config = dict(
    head_dim=64,
    d_mlp=320,
    rope_base=10000.0,
    bias='qkv',
    warmup_steps=369,
    z_loss=0.0001,
)
MLP neurons of a small language model. Each row is named by its layer, matrix (gate and up: input weights; down: output weights) and neuron, and shows model dimensions 32-159. Each number is 128 + 24 x the weight over its row's rms, rounded and kept within 0 to 255. A neuron's up and down rows have the sign that makes its largest values positive.
After each neuron's rows, "fires after" lists the tokens most often just before its 100 highest values on Wikipedia text that the model never trained on.

L6.gate153 [159 103 128 146 143 119 127 124 146 140 146 146 119 113 184 179 120 134 142 139 134 156 126 158 117 108 129 168  97 116 120 115 145 121 140 146 118 134 106 131 175 139  78 145 145 153 139 129  91 100 110 163 103 111 134 148 144 133 135 142 121 162 137 135 185 100 134 140  95  80 100 110 169  81 158 138 179 128  79 113 133 127 138 129  86 121 125 128 135 145 162 120 125 123 120 133 114 133 125 113 184 111 107 106 120 141 180 105 135 143 116 141 164 109 128 150 129 145 118 101 150 131 182 145 156 126 153 143]
L6.up153 [137 119  97 167 185 142 128 117 115 159 123 138 114 132 125 163 109 141 110 158 118 144 158 173 155  97 186 151 115 115 181 114 132 117 133 137 139 137 108 151 138 122 125 133 111 162  93 143 125 103 119 183 135 130  93 115 174 132 152 157 138 138 115 125 127 151 118  97 110 120  96  83 145  81  97 135  97 111 123 128 160 120 131 150 134 135 122 100 119 132 147 116 148 145  92 143  86 116 131 139 163 101 176 151 160 132 144 142 108 118 107 142 156 139 119 113 154 178 135 128 135 126 155 142 174 102 133 148]
L6.down153 [130 137 121 109 108 133 103 113 111 113 111 121  67  66 141  83  91 169 166 125 110 144 122 110 123 120 107 136 127 165  90 214 112  84 190 128 142 133 136  97  62 127 140 127 157 118 132  92 159 146 119 150 160 154 143 128 118 118 100 111 103 106 124 137 128 117 121 155  92 139 139 113 128 104 112 126 137 156 138 109 117 142 133  98 156 210 114 111 125 114 111 113 168 110 107 117 131 147 127 122 135 162  89 107 106 136 132 113  79 160 139 165  82 140 155 121 109 133 159 158 143 122 145 128 134 144 132  99]
fires after: " th", "om", " Th", ",", "A", " G"

L4.gate48 [126 126 117 142 141 153 143 145 127 120 117 119 149 159 145 110 134 125 137 165 106 107 146 138 127 102 139 152 149 105 135 104  98 154 162 118 139 150 129 117 101 121  80 155 149 152 173 114 139 103 125 158 141 168 132 107 105 128 144 131 127 123 139 135  81 155 144 137 120 125 131 115 117 109 112 184 105 165 164 157 119 107  78  73 114 137 124 151 133 124 156 142 113 130 131 132 116 137 111 111 108  74  89 111 139 156 143 141 126  82 156 115 137  99 114  76 122 161 154 118 137 167 157 154 221 105 119 122]
L4.up48 [ 83 104 132  88 156 164 112  89  86 126 170 123 132 163 118  87 163 150 190 138 168 183 140 143 182 111  95  89 132 133 109 116 105 112 146 141 125 137 103 122 150 139 125 137 151 149 150 144 133 113 133 138 168 140 116 180 110 127 186 129 123 100 118 177 102 160 158 126 118 157  66  88 126 119 115 156 116 172 149 137 122 102  90 135 125 111 175 152 121 118 122 111 102 131 110 125 125 109  88 145 102 113 121 124 157 129 102 130 146 117 149 135 118 118 152 129 119 118 114 112 128 136 133 170 135 163 165 148]
L4.down48 [111 130  92 153 111 151  99 140 123 152 160 130 124  99  97 108 123 130 191 118 116 198 151 109 142 112 103 175  95  93 133 124 130 148  96 117 159 122 109 129 117 114 119  93 113 122 129 146 143 144 120  95 141 136 136 182 135 104 164 131 106 162 157 147 141 146 215 135 138 151 127 129 143 150 123 138 110 157 123 155 126  94  97 181 112 177 159 140 123 119 102 138 142  84 122 129 146 123  86  89  97 109 141 166 205 134 108 150 123 123  96 160 140 191 126 151 108 109 112 116 109 144 107 136 117 138 178 165]
fires after: "ic", "e", "um", "or", "is"

L6.gate279 [128 140 124 151 131 132  72 127 159 133 145 128 113 102 100 149 108 104 150 159 125 135 108 114 133 192 175 122 150  92 166 119 147  88 155 132 126 138 148 109 138 158 114 128 107 172 149 108 144 156 146 126 116 106 161 137  78 120 130 118 109 134 185 114 138 150 138 139 148 144  95 101 146 136 109 126 185 112 127  92 105 183  79 142 171 112 144  91 133 128 137 130  97 155 157 130 133 132 119 115 109 102 168 106 138 126 107 117 132 165 106 147 128 164 106 134 150  95 108 123  90 152 112 133 100 161  95 151]
L6.up279 [148 154 107 137  96 122 138 123 114 113 120 131 119 151 133 117 137 129 126 120 136 174 185 148 131 109  78 121 134  72 144 114 145 105 146 152 146  90 117 102 146 163  84 102 162 138 119 161 144 116 136 116 118 128 144 142 129 152 129 152 142 116 155 133 135 128 145 126 109 133 138 129 140 129 147 109 157 112 130 155 118 107 114 144 135 154 169 138 154  69 117 154  77 112 119  96 101  67 118  76 180 104  89  97 104 123 102 101 134 174 132 101 128 109  97 104 124 112 105 133 130 181 102 131 111 101 131 151]
L6.down279 [ 98 101 107 163 145 110 130 162 112 148 116 144 114 101 137 115 112 110 128 111 165  86 130 118 141 135 119 149 119 118 118 157 118 131 186 112 145 184 101 103 120 149 148 135  99 133  99 101 185 154 135 147 137 165 128 126 155 134 101 136 130  88 115 142 117 154 116 130  98 137 189 110 149 108  91 127 103 124 158 148 171  69 111 134 136  81 135 127 120 152 142 156 116 119 165 160 162 118 158 136 116 144 106 111 109 116 115 142 121 123  83 102 127 152 163 186 121 144 151 105 125  91 134 132 108 169 175 147]
fires after: " S", "c", " s", "s", "l", "res"

L4.gate286 [155  81 152 134 144 115  79  95 118 155 104 114 183 141 123 130 133 117 145 154 120 157 153 155 112 148 121 129 149 114 172 131 113 146 163 103 125 121 141 143 133 116 130 126 114 131 139  81  88 130 151 152 130 129 108  74 166 137 120  89 141 105 136 153 103 179  70 187 124 131 117 120 115 124 118 102  95 108 113 126 115 140 108 131 146 161 125 109 129 120 123 156 109 156 128 146 152 126 111 182 144 152 120 108 120 157 151 123 131 116 138 120 135 102 100 114 146 110 152  88 140  93 169  96 126  86  82 120]
L4.up286 [116  91 133 149 119 149 134 137 152 125 123  72 118 159 111 131 107 126 127 164 157 150 145 146 139 144 139 150 130 118 123 145 168 145  82  65 165 135 159 158 133 115 148 198 121 138 134 130 125 165 134 156 134 113  84 128 153 156 127 103  92 159  83 149  93 141 151 112 143 129 118 165 155  87 166 168 140 140 182  79 108 134 132  99 194 114 190 103 149 115 164 164 108 133 153 156 157 116 138 169 133  98 157  98 136 119 108 139 111  88 126 147 157 138 140 133 139 136 147 122 190 143 121 106 152 117  99 115]
L4.down286 [112 122  64 107 118 152 130 140  52 141 104 133 140 109 116 127  91  90 136 128 135 122 122 118 103 108 120 128 123 173 159 178 150 119  76 100 136 166 116 138 121 153 103  99 149 125  89 143 131 113 102 112 120 126 120 142  83 128  62 139 132 145 134 160  89 163 108 100 135 126 133 165 137 150 102 123 124  99 140 149 122 111 100 113  93  95 145 136 149 117 154 130  93 129 115 148 104 120 115 116 127 114 105 102 117 119 131 133 106 122 126 109 155 129  96 139 176 121 104 124 112  92 151 118 131 106 156 119]
fires after: "o", " m", " O", "ow", "l", "al"

L6.gate178 [124 123 104 160 146  97 151 108  94 120  95 190 133 179 128  99 143 117 153 153 100 105 133 164 105 123 107 147  94 131 152  63 109 110 128 123 100 100 130 142 128 132  80  95  80 127 109 172 138 106 154  72 108 118 145 156 137 148 146 124  93 147 134  70 103 119  92 126 158 114 144 120 105 143 123 142 174 132  87  68 126 135 140 102 100 167 122  92 157 133 127 156 114 118 110 129  92 131 172 136 136 140 144 112 142 141 147 103 113 156  92 160 122  97  99 152 158 131 102 126 136 139 152 156 141 140 118 130]
L6.up178 [142 120 114 149 119 175 159 124  93 121  80 121 165 158 130  84 132  96 180 109 128 108 151 111 139 166  81 123  87  95 146 155 131 114 117 157 121 116 121 140 104 129 138 153 153 112 125 187 160 141 125 120 109 132 154 160 133 136 103 145 128 131 108  90 160 128 101 138 140  82 158 143 121 111 117 155 129 122 132  98  92 134 120 160 145  99 148  80 168  99 115 156 104 172 122 148  75 151 144 134 123 131 160 164 135 135 140 127 150 139 118 155 110 165 149 141 109 102  77 122 160  85 151 162 117 146 115 127]
L6.down178 [126  93 138 163 108 155 161 128 135 127 128 104 148 133 160 118 125 165 142 154 125 132 140  91  93 131 101 161 148  69 130 152 127 117 158 158 117 118 179 101 127 118 152 156 140 111 112 130 151 138 138 176 130 162 118 159 145 147 151 144  90 136  96 112 157 104 128 136 135 123 106 126 121 143 104 127 109 121 161 115  91 122 144 145 113 112 134 118 120 136 138 131  96 150 171  88 133  86 101 133 131 151 173 137 126 123 152 126 122 170 126 191  70 171 148 132 111  97 111  92 103  99 152 148 122 124 100 159]
fires after: " S", " s", " he", " cl", "e"

L6.gate48 [140 166 126 120 133 137 116 114 147 139 113 135 143  98 132 147 101 150 133 123 101 145 158 106 132 104 107 167 182 147 141  79 126 158  96 135 128 109 143  59 118 136 141 143 116 158 176 185 131 149 133 117 154 147 113 103 128 135 133 158 121  60 111  98 126 149 146 166 113 143 146 156 110 125 126 159 112  98 173 138 151 128  79 158 143 130 139 127 127 132 147 135  93  93 112  73 119 123 136 125 124  98 135  84 113  98 121 140 114 122 142 153  97 166  94  81 158 159 147  88 156 113 111 127 136  97 124 130]
L6.up48 [143 139 138 104 120 141 143 117 148 103 135  92 141 145 115 136 113 142 149 140 156 121 181  94 113  90 111 130 140 158 135 151 104 102 138 155 165  76 137 119 100 123 138 160 155 164 131 145 129 131 129 120 162 137 167 128 178 132 143 149 124  99  68 158 152 105 182 135  54 110 162 125  86  80 112 139 117  78 153 176 108 114 116 169 138 132 158 150 158 130 147 131  66 135 111 133 138 124 115 139 105 129 104 144 159 143 107 200 159 139 143 102 135 137 157  94 136 132 140 111 170 129 100 139  97 105 105 129]
L6.down48 [ 97  98 108 143 104 114 152 107 105  97 121 159 119 105 107 123 124 132 143 130 110 134 171 143 107 110 135  82  94  97  76 126 128 124 122  62 112 150 167 137 146 110 123 162 157 106 111 115 101 128  83  98 130 114 121 113 151 131 132 101 108 107 108 102 127 169 136 106 132  82 138 129 108 165 123 138 145 152 169 142 133 140 157 147 158 173 166 125  99 132 139 149  86 139 159 157 152 115 101 115 131 170 156 125 133 148 123 136 139 114 169 146 124 130 101 139  85 137 127 133 132 121  85 115 106 130 139 104]
fires after: "g", "m", " e", "r", "ar", "t"

L6.gate177 [137 107 158 152 125 108 124 137 141 127 143 173 119 130 165 156 135 128 126 137 132  92 152 131 150 118 158 129 140  92 118 120 121 112 146 155 133 139 140 174 160 150 130 134 142 115 114 109 135 107 110 136 115 178 126 111 164 182 184 163 113 133 115 121 139  83 103 129 112 121 153 133 120 114 133 125  90 150 129 122 143 116 114 145 136 162 110  82 135 185 155 121 114 152 111 110 117 164 114 143 118 126 147 131 158  87 163 101 124 123 124 131 127 125  76 127 157 189 148 106  80 122 129 132 136 120 145 131]
L6.up177 [135 139 147 171 126 131 110 150 143  87 115 128 104 153 107 140 131  97 125 115 136 147 107 157  84 140 174 135  75 143 144 129  99 112 109 102 126 108 149 104 173 190 115 129 134 150 139 127 128 144 127 121 157 128 148 159 125 170 166 119 123 141  83 164 124 111 102  96 113  84 145 134 130 172  81 161 135 149 131 119 104 146  99  90 113 120 131 114 101 119 128 111  87 137 172  91 118 101 153 144 116 147 123 136 161 129  90 128 135 133 117 151 118 121 161 127 150 139 104 145 138 165 106 107 119  98 164 161]
L6.down177 [176 119 129 110 150 127 115  70 135 149 118 138  92 117 158 133 158 154 135 127 130 137 112 130  92 153  98 111 152 145 138 159 128 189 128 144 164 152 119 199  95 123 134 141 146 134 154 120 127 132 104 119 139 121 133 115 125 109  92 102 159 141 114 125 133 126 154  90 110 105 122 119 137 120 119 131 162 133 138 121 108  83 117 128 115 103 133 101 124 104 180 134 115 112 141 110 150 156 130 124  86  65  86 176 167 179 152 118 144 138 138 126 113 122 128 131 171 119 162 146 178 151 140 136 104 125 118 147]
fires after: " ex", " an", " o", " O", " h", "l"

L4.gate204 [ 86 139 109 127 153 118  83 145  86 158 149 149 149 167 140 167 126 122 106 124 154 129 102 138 132 148 157 166 119 144 127 120 172 137 108 136 153  83 127 122  93 142  98 146 129 140  92 160 121 125 124 125 122 108 106 154 125  92 127 119 153 117 104  96 150 115  93 128 125 122 137 117 132 143 147 148 149  99 170  96 146 105 117 123 112 163 158 121 149 139 116 121 145 120 109 151 132 169 159 118 112 133 153 158 146 130  83 140 147 160 122 129 148 125  88 123 119 116 129  92 111 106 153 118  74  73 141 211]
L4.up204 [128 168  89 127 109 119 141 142 118 115 138 118 127 109 132 158 111 147 119 134 101  55 116 135 126 135 132  76 118 138 154 127 178 164 120 138 117 126 146 135 109 158 111 148 127 110 117 100 147 120 119 140 163 151 158  69 131 136 108 123 105  83 139  93 107 129  86 141  86 139 109  95 135 159 106 160 119 149 135  87 143 112 122 134 130  66  69 114 149 135 121 106 153 152 162 115 156  91 149 101 122 111 134 145  89 113  94 113 136 147 142 156  74 119  66 133 163 101 132 104 123 124 154 100 128 155 143  81]
L4.down204 [145 190 124 139 153 126 159 116 123 138 106 127 122 135 190  91 138 127 110  75 139 103 153  99 140 118 144 106 135 122 138 147 105 156 126 129 134 168 148 112 128 122 136 112 131 139 131 144 147 106 124 136  99 132 103 150 155 127 109 104  86 144 166 114 121 110 157 120 120 109 124 137 111 149 113 136 178 145 149 111 102 139  84 102 105 128 128 124  89 129  96 109 161 123 134 113  88 139 126 144 129  88 168 141 139 141 168 131 165 148 112 132 137 131 109 116 118 224 110 123 118 186  80 127 136 139 123 141]
fires after: " a", "ational", " an", " The", " K", " "